{"positions": "rope", "rope_base": 10000.0, "bias": "none", "init_std_qkv": 0.0189, "beta1": 0.95, "schedule": "cos"}
MLP neurons of a small language model. Each row is named by its layer, matrix (gate and up: input weights) and neuron, and shows model dimensions 405-500. Each number is 128 + 24 x the weight over its row's rms, rounded and kept within 0 to 255. A neuron's up and down rows have the sign that makes its largest values positive.
A block is one neuron, or neurons of one layer that tend to fire together. After each block is what it responds to, as a language model described it from the Wikipedia text at the highest values.

L6.gate560 [104 174 101 139 124 144 114 129 122 195 104 133 114 152 112 136 106 146 123 147 124 124 115 132 136 149 113 157  90 112 129  92 139  83  95 151 135 145 139  76 155 113 141 109 117 128 156 135 109  98 142 129 162 117 147 131 146 140 110 145 127 144 146 129 126 162 132 146 132 122 149  88  90  68  87 112  97 137 125 126 121 111 100 139 156 126 163  91 101  95 111 119 192 114 153 124]
L6.up560 [110 152 119 105 138 140 115 142 148 147 128 139  93 118 136 123 113 142 126 191 132 111 129 142 137  88 165 138  60 120 134  99 114 125 104 141 139 114 141 119 119 116 181 169 136 116 137 102 154  93 144 123 139 108 134 115 149 141 128 124 132 185 173 127 139 144 141  66 110 141 144 108  80  67  93 142 155 132  99 104 120 131 104  80 141 147 165 136 150 122 171 137 140 135 124 154]
Responds to: Period after single capital. Mostly the period right after a lone capital letter in abbreviations and initials, such as U.S., T. V., R. atlantica, p.m.; sometimes a word piece right after a capital in names (Shusha, Tsuchida, Kilmaurs).

L10.gate60 [114 160 156 123  95 124 122 107 102  94 138 131 125 134 154 105 152  99 141 120  97 110 161 127 110  97 162 120 157 136 123 158 101 155 107 161 155 138 119 164 158 134 115 149 142 150 136 126 128  97 103 170 157 109 156 110 121  77  96 113 134 147 109 156 118 133 151 194 135 146  87 114 146  99 120  97 139  98  89  96 111 122 104 122 166 102 164 129 153 108 178 139 135 124 136 128]
L10.up60 [115  98 131 138  90 125 122 126 168  72 109 127 138 140 107 122 159 128  91 125 100 114 131 122 118 192 141 133 128 114 140 103 141 129 165 122  80 130 118 123 141 133 147 175 154 124 159 105 123 120 130 133 153 128 163 142 141 112 113 180 113 154 124 148 106 145 129 102 125  91 114 115 132  92 162 101 126 121 149 160 138 137 133 128 132 161 131 154 139 117 137  98 127  97 137  82]
L10.gate62 [ 77  94 125  92 103 118 124 148 134  90 122 125 140 141 120 154 144 103 106 126 145 169 173  96 121 147 125 133 139 131 122 114 138  83  98 132 138 154  85 125 182 109 131 110 128  86 122 107 132 104 141 138 124 166 125  95 112 134 107 130 160 136 124 162 137 165 143 152 125  85 102  83 135 159 104 117 138 101 105 129 111 124 148 110 157 118 170 120 135 140  92 124 134 111 126 138]
L10.up62 [138 142 122 139 151 115 165 131 130 143 115 104 174 182 131 102 153 112 154 201 117 109 134 125 107 146 160 115 137 146 115 159  96 154 129 120 143 142 132 168 142 108  92 128 146 164  73 114 188  83 153 155 138 160 155 119 162  89  79 113 133 123 148 142 117  96 104 129 144 127 104 113 104 150 100 164  91 112 179 137 132 103 114 129 110 140 143 135 145 114  99  98 119 163 124 167]
L10.gate550 [ 58 135 126 144 100 111 164 129 127 129 116 130 154 136 117 156 121 108 121 116 125 109 149 131 135 183 138  52 125 106 158 144 153 123 128 161 155 135  95 122 135  84 138 106 127 101 125 135 134 140 158 155 122 173 127 109  83 158 117 100 125 136  86 104 121 158 131 200 118 123 140 127 127 164 140 160 144  99 117 151 121 176 149 106 153 157 126 137 121 166 179 162 133 130 117 117]
L10.up550 [140 174 144 132  86 116  76 134 136 128 149 141  99 160 104 141 199 108 149 126  90 148 152 189 144 116 152 105 126 165 117 110 121 167 123 117 125 147  99 116 121 120 117 192 165 132 104 125 131  73 136 134 159 130 132 136 140 148 104 134 131 123 125 139 108  89 140  96 145 117 135 133 127 124 131 104 124 105 187 150 158 140 126 113 100 152 163 164 175 128 140  85  93 126 148 127]
L10.gate774 [108 113 146 121 135 107 140  84 127 173  98 133 130 170 106 156 113 131 143  86 157  79 107 165 118 121 120 156 166 137 130 120 161 146  98 145 143 124 120 111 155 140 150 140 130  97 117 128 138 149 119 107 137 133 132 122 136 150 125 192 133 116 112 105 131 171 154 157 176 124 145  84 121 120  96 145 141 127 129 147 125 128 136 109 110 114 154 105 123 139 110 144 108 127 134 107]
L10.up774 [143 124  71 133 126 122 126 123 123 120 133 173 104 156 129 126 126 138 112 143 139 136 137 143 156 176 155 144 144 153 133  98 144 121 135 126  70 160 109  93 191 122 155 125 105 100 135  98 108 141 114 102 170 149 134 174 134 149  98 169 132 102  91 123 127 125 164 125 139 140 151 123 186 173 170 151 113 117 143 158 108 122 170 118 107 103 155 132 139 127 135  93 128 124 158 104]
L10.gate775 [110 133 143 150 103  89 138 123 130 140 151 117 119 156 134 114 117 128  85 139 101  85 137 150 169 142 150 128 131 148  99 125 133 110 131 134 136 103 126 162 130 114 122 130 158 117 168 165 155 122 134 126 148 144 114 138 104 138 148 124 126  88  79 143 118 157 140 154 114 109 136 124 109 133  88 117 148 143 137 119 133  81 124 120 150 128 154 142 154 201 121 124 156  84 136 143]
L10.up775 [100 141 124 153 106  86 134 127 115 120 135  55  93 164  99 100 121 120 109  88 156 123  94 166 139 181  80 116 122 121  86 130 131 118 143 127 127 123  50 120 129 123 128 152 160 149 153 146 134 125 113 133 127 116 129 186 102 137 107 163 138  94  99 110 157 140 113 111 124 118 157 125 129 130 144  94 130 115 123 133 103 104 145 133 105 157 140 189 135 113 132 206  86 116 166 101]
L10.gate776 [118 120 153 107 104 172 107 150 109 125 132  98  81 129  91 127 147 162 142 110 140 139 130 143 166 129 105 104 103 144 182 147 168 151 135 147 145 169 126 108 129 174 156 191 130 138 143  99 109 117 124 118 120 124 174 134 141 124 139 111 149 136 144 144 119 114 113 138 103 112 136 153 168 138 133 160 160 121  88  78 117 126 154 114 131 135 177 144 158 116 102 121 136  97 168 119]
L10.up776 [106 110 146 177 113  72 142 134 131  78 113 165  97 143 151  75 115 103 110 143 137 147  88 144 158 134 140 119 113 150 122 129 164 113 145 123 104 144 158 151 182 132 118 148 112 113 139  89 129  99 155 115 121 129 123 119 149 141 111 111 172 131 136  78 163 107 129 175 121  99 146 134 119 132 156 131 119  94 149 119 123 151 138 124 134 111 150 124 145 135 129 148 153 129 133 101]
L10.gate954 [ 91 116 139 138 140 122 122 148 153 117 118 129  85 141 112 129 159 111 107 144 108 122 144 140 121 179 125 119 163 149 152 118 111 127  82 140 139 140 103 124 118  87 112 137 127 116 147 109 111 122 161 138 154 152 136 139 128 110 147 131 114 127 154 132  98 161 129 146 129 136 116 119 109 136 152 101 124  87 117 132 117 145 157 128 172 102 131 179 154 159 124 162 111  91 164 136]
L10.up954 [126 152 167 136 127 117  99 165 107 101 145 132 115 156  95 178 191 109 159 164  55 111 116 142 154 125 129 125 110  83 117 132 102 142 141 175 171 136 124 118 139 105 118  93 156 135 134 136 138  80 134 150 124 145 106 123 155 178 105 122 137 149 168 164 121 134 139 109 149 114 130 151 163 126 140 148 125 111 190  84 124 122 129 117 137 127 148 169 168 142  92 116  91 139 134 170]
L10.gate1218 [119 122 147 129 136 111 131 118  96 141 137 125 151 184 125 126 110 115 150 144 123 143 132 199 134 127 124  74 145 132 155 118 124 115  66  89 122 138 120 125 134 148 127 150 147  99 166 118 140 130 151  88 139 183 120 178  97 156 129 146 137 109 123 117 118 138 148 124 148  96  96 113 125 141 151 140 111 112 130 102  99 118 152 107 148 127 139 146 168 150 152 147 121 100 116 108]
L10.up1218 [111 149 141 176 121 104 134 153 117 150  81 125 158 146 155 160 147  98 123 118 140 152 118 154 145 142  81  92 123 150  79 143 123 155 125  89  98 162 125 136 163 133 115 167 102  96 177 125 131 133 112 125 128 145 121 171 133 127 133 109 126 101 115  97 140 147 158 132 103 102  91 138 134 159 151  86 157 122 154  80 150 120 152 141  96 149 165 110 153 107 155 157 134 138 104 151]
Responds to: Early fragment of rare words. Second word-piece right after a word's first letter, mostly in foreign or unusual proper names: D-z-ungars, G-he-orghiu, f-j-ords, C-urt-iss.

L8.gate232 [ 97 115 129 102 145 141 138 155 146 149 151 121 106 144 119 137 169 178 120 150 156 153 127 137 165 102 154 118 181 141 120 102 116 123 120 132 156 150 104 167 122 123 137 129 144 113 165 108 136 147 101 125  88 130 129 137 139 109 133 140 140 170 112 170  79 132 166 126 120 132 101 149 104 131 119  97  85 105 130 125 128 102 164 126 122  98 113 176 167 107 138 142 155 136 154 134]
L8.up232 [133 126  88 151 173 145 148 138 118 160 149 177 153 128  67 202 128 155 134 125 113 116 133 121 130 137 111 113 109 173  93 136 113 131 134 101 110 126 139 132 111 107 112  97 139 160 144 176 155 160 119 130 103  94 131 114 134 112 134 125 161 176 106 131 122 135 129 119 132 142 123 150 123 150  91 130 107 162 113  96 106 121 136 104  87 123 143 131 121 160 129 147 112  92 141 161]
L8.gate331 [140 147 112  97 135 111 145 127 103 111 120 134 142 131 154 159 118 132 113 152 128 100 106 141 127 138  91  99 114 146 189 121 132 129 156  92 156 122 136 151  94 127 152 109 112 118 155  94 127 153  75 105 172 132 134 146 142 152 133 113 114 132 130 103 141 123 130  98 139 108 136 113 139 149 121  97 112 123 135 156 132  86  87 133 102  95 146 132 175 140 131 118 158 106 148 146]
L8.up331 [ 96 125 162 110  84  97 121 120 140 162 114 117 159 129 121 126 131 121 152 147 172 119 134 111 171 144 119 132 129 132 116 139 113 130 124  95 153 145  91 113 108  93 125 131 149 125 108 139 120 125 152 143 130 115 124 163 141 132 116 151 136 100  92 115 124 144 120 110 187 120 137 126 130 102  96 117 149 120 145 140 107 130 138  91  65 158 160  80 170 126 102  88 114 129 139 121]
L8.gate478 [ 93 129 102  91 180 147 138 102 113 167 148 162 152 106  99 116  74 107 121 134 131 164 148 141 121 137 126 119 111 120 110 155 141 140 126 127 100 147 183 109 136 127 109 163 139 163 170 114 161 176 138 105 100 142 161 144 134 121 131 148  71 116 115 146 104 167 106 123 156 155 137 156 138  89  96 125 115 113 139 146 111  84 152 151 131 135 103 140 111  97 115 132 165 130 146 124]
L8.up478 [108 171 142 167 167 142 130 148 184 106 113 133 121 106 123 130 106  91 176 128 163 131 109 136 101  97 143  89 135 120  95 151 119 115 153 114 113 134 129  82 138  98 158 200 116 126 138 123 121 116  73 137 158 110 136 144 141 114 143 100 119 143 146 166 151 160 117 131 112  95  93 110 176 113 106 144 171 139  89 128  71 171 101 115  92 124 179 138 140 111 102 125 117 127  99 119]
L8.gate675 [ 93 114 120 126 110 134 137 158 105 106 120 127  98 117 130 170 140 107 120 181 156 138 152 158 154 139 126 140 115 148 178 104 102 120 121 111 168 151 109 102 128  89 138 136 123  89 161 145 128 133 112  77  79 147 132  94 116 109 170 123 124 130 130 177 100 134 150 130 109 140 116 138 146 129 161 134 110  76  94 145 124 118 121  76 167 112 133 116 146 120 115 161 132 119 132 112]
L8.up675 [118 165 140 127  93  71 113 110 106 112  93 142 138 129 137 173 138 133 134 113 137 126 114 155 179 110 143 123  97 131  84 147 105 141 119 146 130 146 132 127 134 124 164 118 112 127 127 154 147 125 160 125 126 126 123 120 128 100 141 152 131 129  80 135 165  94 143 177  89  94 135 149 112 171 101 110 111 125  88 132 108 129 102 107 147 136  94 161 150 136 131 129  98 190  98 122]
L8.gate690 [118 125 106 150 174 136 125 211 100 131 148 104 120 123 109  95  98 122 151 119 144 143 114 121 120 124 106  77 127 120 139 124 140 161 101  82 156 121 146 126 138 127  86 154 152 161 119 119 159 155 130 115  92  99 150  97 176 127 181 123  91 138 131 194 141 137 143 137 127  98  99 149 109  73 142 115 142 105 165 118 115 119 120 142 120  93 141  84 140 113 116 154 161 118 130 111]
L8.up690 [ 89 136 129 147 143 142 141 108 132 123 114 134 134 116 165 139 126  90 112 134 116 142 145 168 147 181 120 105 170 121 136 113 146 128 137 108 126 149 123 151  87 117 111 150 117 120 133 109 116 130  73 117 116 130 158 118 129 118 148 125  79 115 168 160 126 147 101  80 170 145 128 135 137 106 149 128 154  73 112 112 131 164 154 136 107 140 141 172 142 122 135 129 119 124 123 170]
L8.gate1165 [ 87 120 100 124 145 104 117 131  77 157  92 141 145 134 105 146  94 136 139 172 126 131 148 119  79 100 132  75 144 122 115 143 116 120 135 122 163 108 180 118 137 112 167 102 106 131 113 116 109 133 114 160 100 136 136 148  91 177 170 159 139 138 103 178 154 132 169 117 105  97 120 140 114 107 192 103 130 138 172 106 121 126 120 121 129 152 131 125 164 123 118  93 146 141 114 107]
L8.up1165 [118 199 118  90  99 164 142 125 116 147 134 143 107 132 148  98 127 139 115 111 108 133 117 162 103 133 126 101 117 129 143 141 135 125 137 105 137  98 121 113 103 138 128 147 148 123 144 142 100 125  85 117 115 113 129 126 113 108 110 152 126  99 124 107  84 123  90 109 153 120  99 118 119 187  85 149 114 120  68 119 125 124 133 116 107 161 125 123 121 144 187 129 116 133 115 140]
L8.gate1311 [115 149 143 139 123 132  98 119 159 123 123 152 160 125  94 110 174 153 118 124 119 141 152 117 140 129 124 126 153 114 107 140 135 125 124 109 108 171  67 101 119 124 155 153 109 163 184 121 112 117 146  69 132 128 131  84 108 109  99  74 129 114 140 103 106 127 134  98 113 110 106 102 124 149  89 155 163 163 142 118 152 104 132 139  94  97 169 177 164 166 175 141 134 119 104  99]
L8.up1311 [134 182 122 140 115  81 112 119 130 143 130  93 159  92  88 140 121 103 133  82 145  88  95 126 175  78 103 124 175 126 136 133 120 118 112 102 114 140 148 130 104 136 132 150 129 102 146 128 141 123  98 112 121 125 115 164  98 121 186  91 118 142 134 181 169 161 106 169 112 132 127 154 108  98 151 143 141 137  86 148 151 145 115  56 124 140  70 110 139 115 146 151 141 134 107 146]
L8.gate1327 [139 134 114 127 105 143 143 114 137 139 116 118 104 120  86 154 117 107  94 173 138 140  83 126 136 184 128 118 132 140 141  91 166 115 105  98 124 124 131  99 150 117  92 168 167 121 137 106 139 111 123  96  92 149 157 119 146 151 153 149  83 159 131 134 101 137 157 130 100 122 100 152  99 117 101 123  83 110 149 141 131 122 129 139 145 142 154 121 105 108 122  93 128 133 111 149]
L8.up1327 [154 115 148 133 141 136 116 133 126  95 152 137 169 155 170 131 141 121 168 161 127 138 132 128 138 147 134  89 105 111  89 148 170 165  74 135 103 135  79 166 109 110  90 118 143 139 101  93 127 142  89 130 120 133 124 131 178  96 109 105 115 116 171 127 114 136 131 120 112 141  95 165 152 151 151 110 132 127 178 143 143 136 105  91 130 113 176 118 142 102 144 122 103 166 108 159]
Responds to: Abbreviation-internal periods. The period inside or after abbreviations, especially U.S., also St., No., Rep.; occasionally mid-word pieces in names or table numbers.

L10.gate102 [116 132 131 113 127 142 115 159 130 148  99 133 141 138 116 132 105 127 145 115 112 198 132 143 121 133 121 102 140 155 106 146 125 114 131 129 133 129 118 162 119 107 138 139 124 132 152 118 118 145 169 151 119 146 123 150 117  69 115 133 134 144 124 124 123 111 142 124 146 109 134 154  93 119  99  85 169 137 143 111  72  97  80  79 142 126 133 111 155 147 104 103 133 154 106 126]
L10.up102 [153 153 129 179 152 149 113 105  90 127 137 114 118 152 131 138 120 170 102 121 146  64 151 114 193 155 105 116 152 116 146 128 173 117 129 103 102 137 110 122 137 195 146 112 117 155 163 168 124  81  68 106 127 160 147 132 120 148 142 127 127 159 168 134 100 137 142 104 153 107 112 123 133  79  96 119 153 123  94 137 121 113 128 158 109 106  72 120 151 135 110 152 155 150 149 127]
L10.gate591 [ 97 109 134 144 153  62 118 135  79 121 152 121 104 175  62 111 139 147 133 116 151 163 109 131 144 105 139 121 121 160 149  94 174 142 104 106 131 112  84 146 118  90 126 133 129  83 140 109 173 102 115 103 130 116 128 132 134 127 191 103  85 125 110 116 137 132 146 150 128 130 131 125 183 132 100 112 162 128 113 133  96  92  96 154 131  90  97 164 164 139 111  63 148 118 138 135]
L10.up591 [ 91 147 121 195 140 107 139 111 113 126 144 125 151 113 146 117 163 124 110 129 127 104 120 167 151 111 107 143 126 144 159 115 149 118  76 125 100 117 156  88 100 143 139  99 102 109 142 111 163 107 109 157 148 131 141  97 134 143 131 136 148 118 148 123 145 156 170 141 105 126 137 145 136 143 131 124 107 127 118 129 136 166  98 107 144 134 108 173 132 140 139 100 142 147 111 109]
L10.gate702 [129 158 132 106 104 137 137 197 150 157 181 149 112 157  97 169 165 145 145 128 162 158 173 179 134 135 155 113 135 173 147 143 141 143 125 104 141 175 128  85  94 111 110 159 132 123 138 130 144 161 117  71 128 106 110 131 160 141 116 161 123 126 118 135 162 125 113 110 101  89 162  97 116 133 123 122 152 119 110 137 141 134 149 182 117 110 128 138 150 132 158 141 149 155 134 159]
L10.up702 [141 147 146 164 121 121 116 159 139 125 125 100 109 107  90 146 108 116 147 131 144 121 136 176 150 111 137 109 128 142 128 126 110 159 106 134 102 145 109 140 140 108 125 166 116 101 147  67  98 130 131 127 150 156 145 117 120 108 188 154 174  82 204 121 152 132 152 127 104 129 103 130 180 123 129 135 159 136 123 136 128 137 132 147 127 158 117 142 165 129  91 131 101 179 117  94]
L10.gate752 [132 108 152  94 113 140 101 147 102 148 120 106 120 115 124 132 139 117 122 143 150 150 134 100 125  72 122 136 133 124 146 149 153 145 122 117 152 137 106 117 131 137 135 103 141 119 129 106 153 108 115 110 123 148 123 171 124 117 149 140  85 167 148 115 129  76 136  97 113  89  85 119 132 168 154 135 139  82 120 101 128 129 151 104 117 115 151 128 118 105 159 115 132 143 110  96]
L10.up752 [139 109 111  99 112 114 100 154 120 138 116 143 100 130 143 154 107 114 101 104 128 120 119 146 173 107 144 130 111 154 138 131 117 105  87 122 121 159  62 175 140 102 133 120 121 109 137 175 152 115 160 152 117 126  88 147 129 143 115  86 129 108 117  66 131 146 174 142 114 116 153 131 142 131  96 148 118 117 105 141 102 136 124 125 114 144 106 108 124 120 164 121 128 150  67 139]
L10.gate912 [106 143 161 139 132 111 117 148 114 109 160 146 131 111 136 140 175 144 101 134  80 149 127 171 111 134  93 128 146 159  90 139 138 160 103 125 126 181 112  93 127 123 146 160 118 104 136 122 110 152 135  63 124 131 109 134 122 145 156 143 135 147 112 147  77 140 139 160 177  90 131 130 128 130 115 107 110 138  91 102 109 100 123  88 114 127 169 140 153 141 136 132 110 136 131  97]
L10.up912 [107 112 114 160 134 121 134 148 159 131 101  97 137 127 115 145 166 138 145  96 123 141 127 170 115  97 102 146 137 125 140 118 132  95 123 120 117 137  91 142 108 112 148 167  96  87 128  81 141 121 101 113 121 112 117 123 111  68 152 132 113 173 126 149  81 115 139 112 154 129 113 152 104 104 116  76 136 127  95 117 140  84 131 109 110 106 101 139 131 129 125 108 140 108 131 108]
L10.gate1084 [114 127 129  98 135 130 155 127 136 132 124  98  89 117 123 145 147 169 107 138 143 115 111  98 120 160 101 109 134 104 106 132  93 124 133 132 121 137 142 158  84 102 134 129 110 143 135 122 124 151 131  99 132 139 147 138 117 146 110 113 174  73 103 122 107 133 106 133 146  96 143  81 125 132 165 147 116 134  81 141 124 115 112 116  94  83 137  68 176 139 114  95 131 135 129 121]
L10.up1084 [ 98 137 115 135 116 131 142 108 130 134  91 128 121 137 117 153  99 163 137 163 167 119 154 124 128 121 126 105  99 112 120 146 109  96 165 100  99 123 129  71 107 151 119 136 107 124 126 122 127 115 133 130 110 138 157 146 107 112 139 147  82 105 107 150 129 112 136 140 119 126 152 151 133 158 150  87 107  99  94 117 143 114 114 135 100 129 118  93 153 132 129 108 129 128 164 153]
L10.gate1107 [147 162 148 128 111 167  92 152  89 151 116 148 144  93 124 136 128  96  87 131 153 132 163  97 121 127 134 116 147 126 141 149 126  71 115 134 154 119  79 144 178 137 149  93 150 142 144 113 122 122 129 125 103  88 151 156 147 152 155 127 142 146  94 143 135 125 134 140 129 139 141 136 136 127 143 137 122 142 137 107 152 122 131  91 175 136 134 132 134 123 144 158 145 166 127 105]
L10.up1107 [ 95 133 138 121 168 113 179 141 142 109 144 125 120 139 177 139 134 154 144 114  87 141 111 137 102 140 137 132 119 108 118 122 145 124 122 139 142 154 149 166 105 125 131 136 126 175 143 136 185 130 147 118 115 152 127 158 119 153  85 115 109 112 104 113 127  97 126 116 135 143 159 160 182 158 140 128  93 128 164 120 155 142  77 146 109 108 141  90 150 130  91 126 149 114 124 106]
L10.gate1240 [105  98  82 120 175 144 158 132 130 115 113 111 122 114 144 122 107 143 111 130 173 141 107 131 152 129 111  68 144 169 146 137 180 112 154 119 147 152  86 102 142 147 153 139 126 111 130 163 131 121 121 103 112 109 156 122 147 123 101 103 116  94 156 189 120 130 111 170 130  94 159  91 135 120  91 143 130 103 137 142 117 148 113 118 156 144 126 111 150 130 111 129 131 121 127 128]
L10.up1240 [145 134 110 126 131 134 129 108  97 135 100 120 133 117 151 104 128 135 153 152 131 161 110 122 158 119 129 131 174 149  95 157 137  82  99 148 129 125 125 117  87 134 119 108 155 138  67 123 142  89 134  78 148 151 151 127 122  97 122 143 123 122 153 123 100 127 167  84 113 110 131 142 113 145 126 134 136 116 131 126 121 155 139  89 112 106 141 124 159 156 100 138 127 120 113 101]
Responds to: U.S. abbreviation period. The period right after "U" in "U.S." across many topics, as in U.S. Army, U.S. Route. Weaker on initials' periods (P. C.), decimals, and mid-word fragments.

L8.gate227 [108 172 134  84 147 141 117 109 152 121 137 127 175 130  95 170 116 146 146 117  95 156 132 100 158 103 109 128 118 119 156 138 132 130  88 104 130 176 112 139 143 123 118 116 126 160 130  98  69 164 149 154 118 140 118 110 157 123 151  97 134 151 154 122 142 113 128 131 109 129 110 141 171 120 107 112 149 139 109  81  78 118 106 126 121 139 146 146 159 129 128 144 121 140 136  87]
L8.up227 [120 141 180 105 165 142 123 135 142  92 126 116 137 137  95  97  73 124  99 145 112 122  93 115 168  90 132 169  84 126  98 119 116 126 119 131 110 144 123 139 130 152 162 150 126 151 141 139  96 140 124 112 160 169 129 159 144 140 133 108 150 141 146 131 112 151 144 112 139  95 149 125 164 145 109 147  98 117 120 132 143 107 145 135 174 170 101 178 114 131 109 178 102 119 132 111]
L8.gate378 [129 133 167 116 110 118 160 154 134 101  87 131 151 134 105 151 147 124 161  90 135 126 118 143 138 124 159 124 168 121 133 140 127 148 144 104 107  94  95 116 135 115 136 140 145 109 104 114 157 136 148  75 185 138 128 123 138 155 131 145 122 143 109 139 145 115 161 140  88 139 110 115 124 129 102 158 144 102 129 123 127 101 133 121  66  93 153 145 116 135 167  74 163 135 128 140]
L8.up378 [162  71 111 131  93 126 135  96 105 131 155 137 142 125 101  91 146 133 134 144  69 146  93 110 130 122 113 125 192 152  98 200 102 128 111 142 135 124 116 125 111 110 140 136 131 151  86  99  97 150 117 128 126 128 131 129 137 161 176 118 186 109 126  69 137 157 135 126 119 137 125 157 103 138 127 119 107 101 109 100 123 133 108 111 117 162 139 127 132 134 168 139 128 160  90 124]
L8.gate770 [144 105 153 118 162 150  71 139 111 109 124 172 150 122 134 162 130 157 144 139 118 111 106 134 126 185 172  75 124 121 116 161 110 153 150 136 108 148 107  92 125 138 154 100 117 142 158 115 129 129 117 141 153 138 148 185 126 137 122 106 104 119 119 127 119 115 115 110 137 147 147 148 146 102  95 120 127 112 165 108 127 155 168 110 148 127 157 134 169 161 158 137 101 168 147 152]
L8.up770 [114  81 149 119 125 124 151 150 112 107 128 133 169 137  82 148 111 107 149 110 122 120 120 128 129 105 137 131 119 156  99 174  82 139 129 143 116 117 136 116 140 119 110 122 127 116  96 117 137 138 122 127 134 152 156 169 189 143  77 150 154 143 107  84 156 118 120 152  95 123 146 165  90 156 120 128 176 113 160  83 125  91  81 121 108 129 133 139 148 142 105 145 131 104  86 128]
L8.gate820 [102  90 135 124 169 131  61  71 129 102 101 128 101 162 131 134 152 127  90 129 144 131 124 121 123 148 118  57 145 130 149 136 142 134 113 117 176 139 124 129 156 138  99 132 130 151 101 128 137 106 155  99 112 150 148 174 177 158 127 174 137  87 102  97 148 139 165 113 132 118 130 109 121 157  75 126 144 135 159 170 108 140 118 155 148 122 117 167 175 142 146 162 100 101 122 106]
L8.up820 [ 81  83 127 144 159 171 112  79 120 170 136 115 126 149 141 153 122 146 105 155 126 130 163  86  88 138 123 117 113  95 149 110 156 156  95 127 116  96 134 106 121 157 109 157 114 113  98 100 139 117 137  89 122 134 136 162 168 114 137 127  71  95  68 105  97 144  88 122 116 128 119 120 167 149  96 118 115 116  75 103 115 110 103  98 125 118 151 139 158 169 156 118 126 165 124 106]
L8.gate937 [116 125 138 145 120 122 124 169 112  95 137 123 144 182 119 153 119 153  88 173 136 107 124 154 191 140 123 128 151 153 126 117 142 106  91 127 132 152 145 143 126  86  53 149 129 102 150 125 106 157 117 109 123 107 198 106 171 135 104  98 149  82  92 122 156 141 129 143 129 123 141 104 101 141 100 122 173  87 115 124 137 138 120 155 141 106  91 114 162 137 153 102 136 161 160  96]
L8.up937 [106  93  72 121 128 100 118 111 171 131 146 162 129  95 116 170 146 160 151 112 117 187 163 117 155 105 155 128  99  95  89 114 146 206 120 128 142 145 113  92  78 159 124 128 145 154 140 161 133  98 161 133 101 126  97 156 111 139 131 120 129 162 141 116 124 142 138 120 100 127 130 151 111 134  74  81 129 125 158  81 117 148 143 151 105 141 158 138 149 108 142 133 129 124 133 155]
L8.gate1265 [147  94 159 168 129 117 106 159 148 158 133 127 105 159 110 123 166 113 108  86 122 165 124 124 112 132 129 124 114 129 160 137 116  87 134 106 120 144 155 140 196 137 126 146 146 161 165 167 119 144 119  90 117 157 154 138 118 120 134 170 121 138 135  88 149 169 128 123 177 147 123 180 108  85 116 147 135 123 129  94 115 125 131 146 165 129 150 102 139 113 117  90 146 115 165 120]
L8.up1265 [121 126 146 147 110 114  95 122 136 139 149 178 134 118 130 121 141 105 148 132 112 158 110 138 122 126 137  81 132 145 102 193 112 154 139 125  99 137 137 117 136 103 123  83 127 123 154 108 149 101 106 117 133 118 133 155 103 160  96 128 145 140 101 101 137 135 144 118  89 114 147 163 122 129 103 139 168 146 129 165 148 142 148 123  97 147 128 144 135  95  92 126 119 125 131 150]
L8.gate1273 [146  95 118 118 102 151 120 133 127 193 113 120 116 146 103 136 151 137 112 144 104 122 106 109 121 113 163 107 107 158 113 150  77 117 125 118  86 103 114  97 175 121 115 156 118 171  95 106 101 156 155 119 122 125 186 165 164 141 140 161 156  93 149 121 132 185 150 155 127 111 127 127 115 124 127 135 131 115 136 111  91 123  99 116 120 199 121 140 106 128 138 107 107 111 118 115]
L8.up1273 [145 152 180 100 109 146  97  94 140  88 140 144 162 120 106 148 101 157 120 155 112 150 156 112 150 139 123 102 109 153 102 147 108 116 137 185 157 136 114 126 142 165 164  91 155 102 117 140 101 136 120 154 110 106  47 162 101 130 117 154  93 115 128 100 115 135 126 129 146 157 109  82 166 126 128 108 116 124 171 132 117 155 140  84 132 164  91 126 163  89  94 122 130 159  82 131]
L8.gate1285 [123 130 182 124 138 123 106 132 196  74 116 124  99 148 109 128 140  93 101 137 116 198 148 127 117 132 119 129 152 105 155 128 138 104 106 173 113 142 102 102 150 141 131 128 176  96 143 112 100  73 170 116 148 113 164 146 145 101 120 126 126 135  91 154 133 186 131 147 151 153 112 129 127 130 164 139 119 101 130 154 142 151 110 139 162 150 109 123 120 114 119  88 154 125 107 150]
L8.up1285 [ 86  96  92 103 112 139 111 147 124 151 171 118 142  95 137  94 106 160 165 174 102 100 128 136 147 116 132 131 127 149 144 137 147 130 133 140 107 168 149 108 123  68 131 155 135 143  87 156 132  75  78 118  98 110 136 155 120 125 160 114 155 146 144 131 121  62  98 129 101 129 127 156 127 150 145 143 121  99 118  98 109 154 137 123 125 140 148  93 153 125  77 126  93 147 106 122]
Responds to: Mid-word pieces of rare words. Second or middle word pieces of rare, often foreign names and terms, especially after an initial D or F, as in D-eg-er, D-ug-opolje, Burkina F-as-o.

L6.gate803 [128 168  98 191 148 139 111 136 127 109 143 158 125 126 112 114 134 154 138 137 113 170  91 105 103 137 125 114  95 129 146  94 109 158  59 126 122 145 164 103 123 110 109  90 129 105 202 123 101 114 135 163 100 149 127 137 125 159 153 134 123 123 131 135 116 110 135 123 131  75  97 137 110 118 101 106  86 127 136 138 113 114 122 120 131 164 116 152 137 180  88 149 101 165 116 151]
L6.up803 [ 99 173 119 141 143 171 120 161 106 184 137 126 152 128 118 112 137 148 143 116 140 162  74 104 101 127 168 113 118 128 101 149 106 158  68 162  82 130 113 111 162 124 119  79 114 135 146 151  80 136 173 132 122 141 125 104 152 140 171 127 161 135 126 156 106  46 161 121 115 120  93 152 140 135 123  90 111  94 109 104 131 121 107 114 117 150 104 162 119 156 121 162 116 137 102 122]
Responds to: Second piece after capital. The word piece right after a lone capital-letter token that opens a name or abbreviation, e.g. G-ene, F-ent-imans, B-io-Ware, F-.C., FI-J.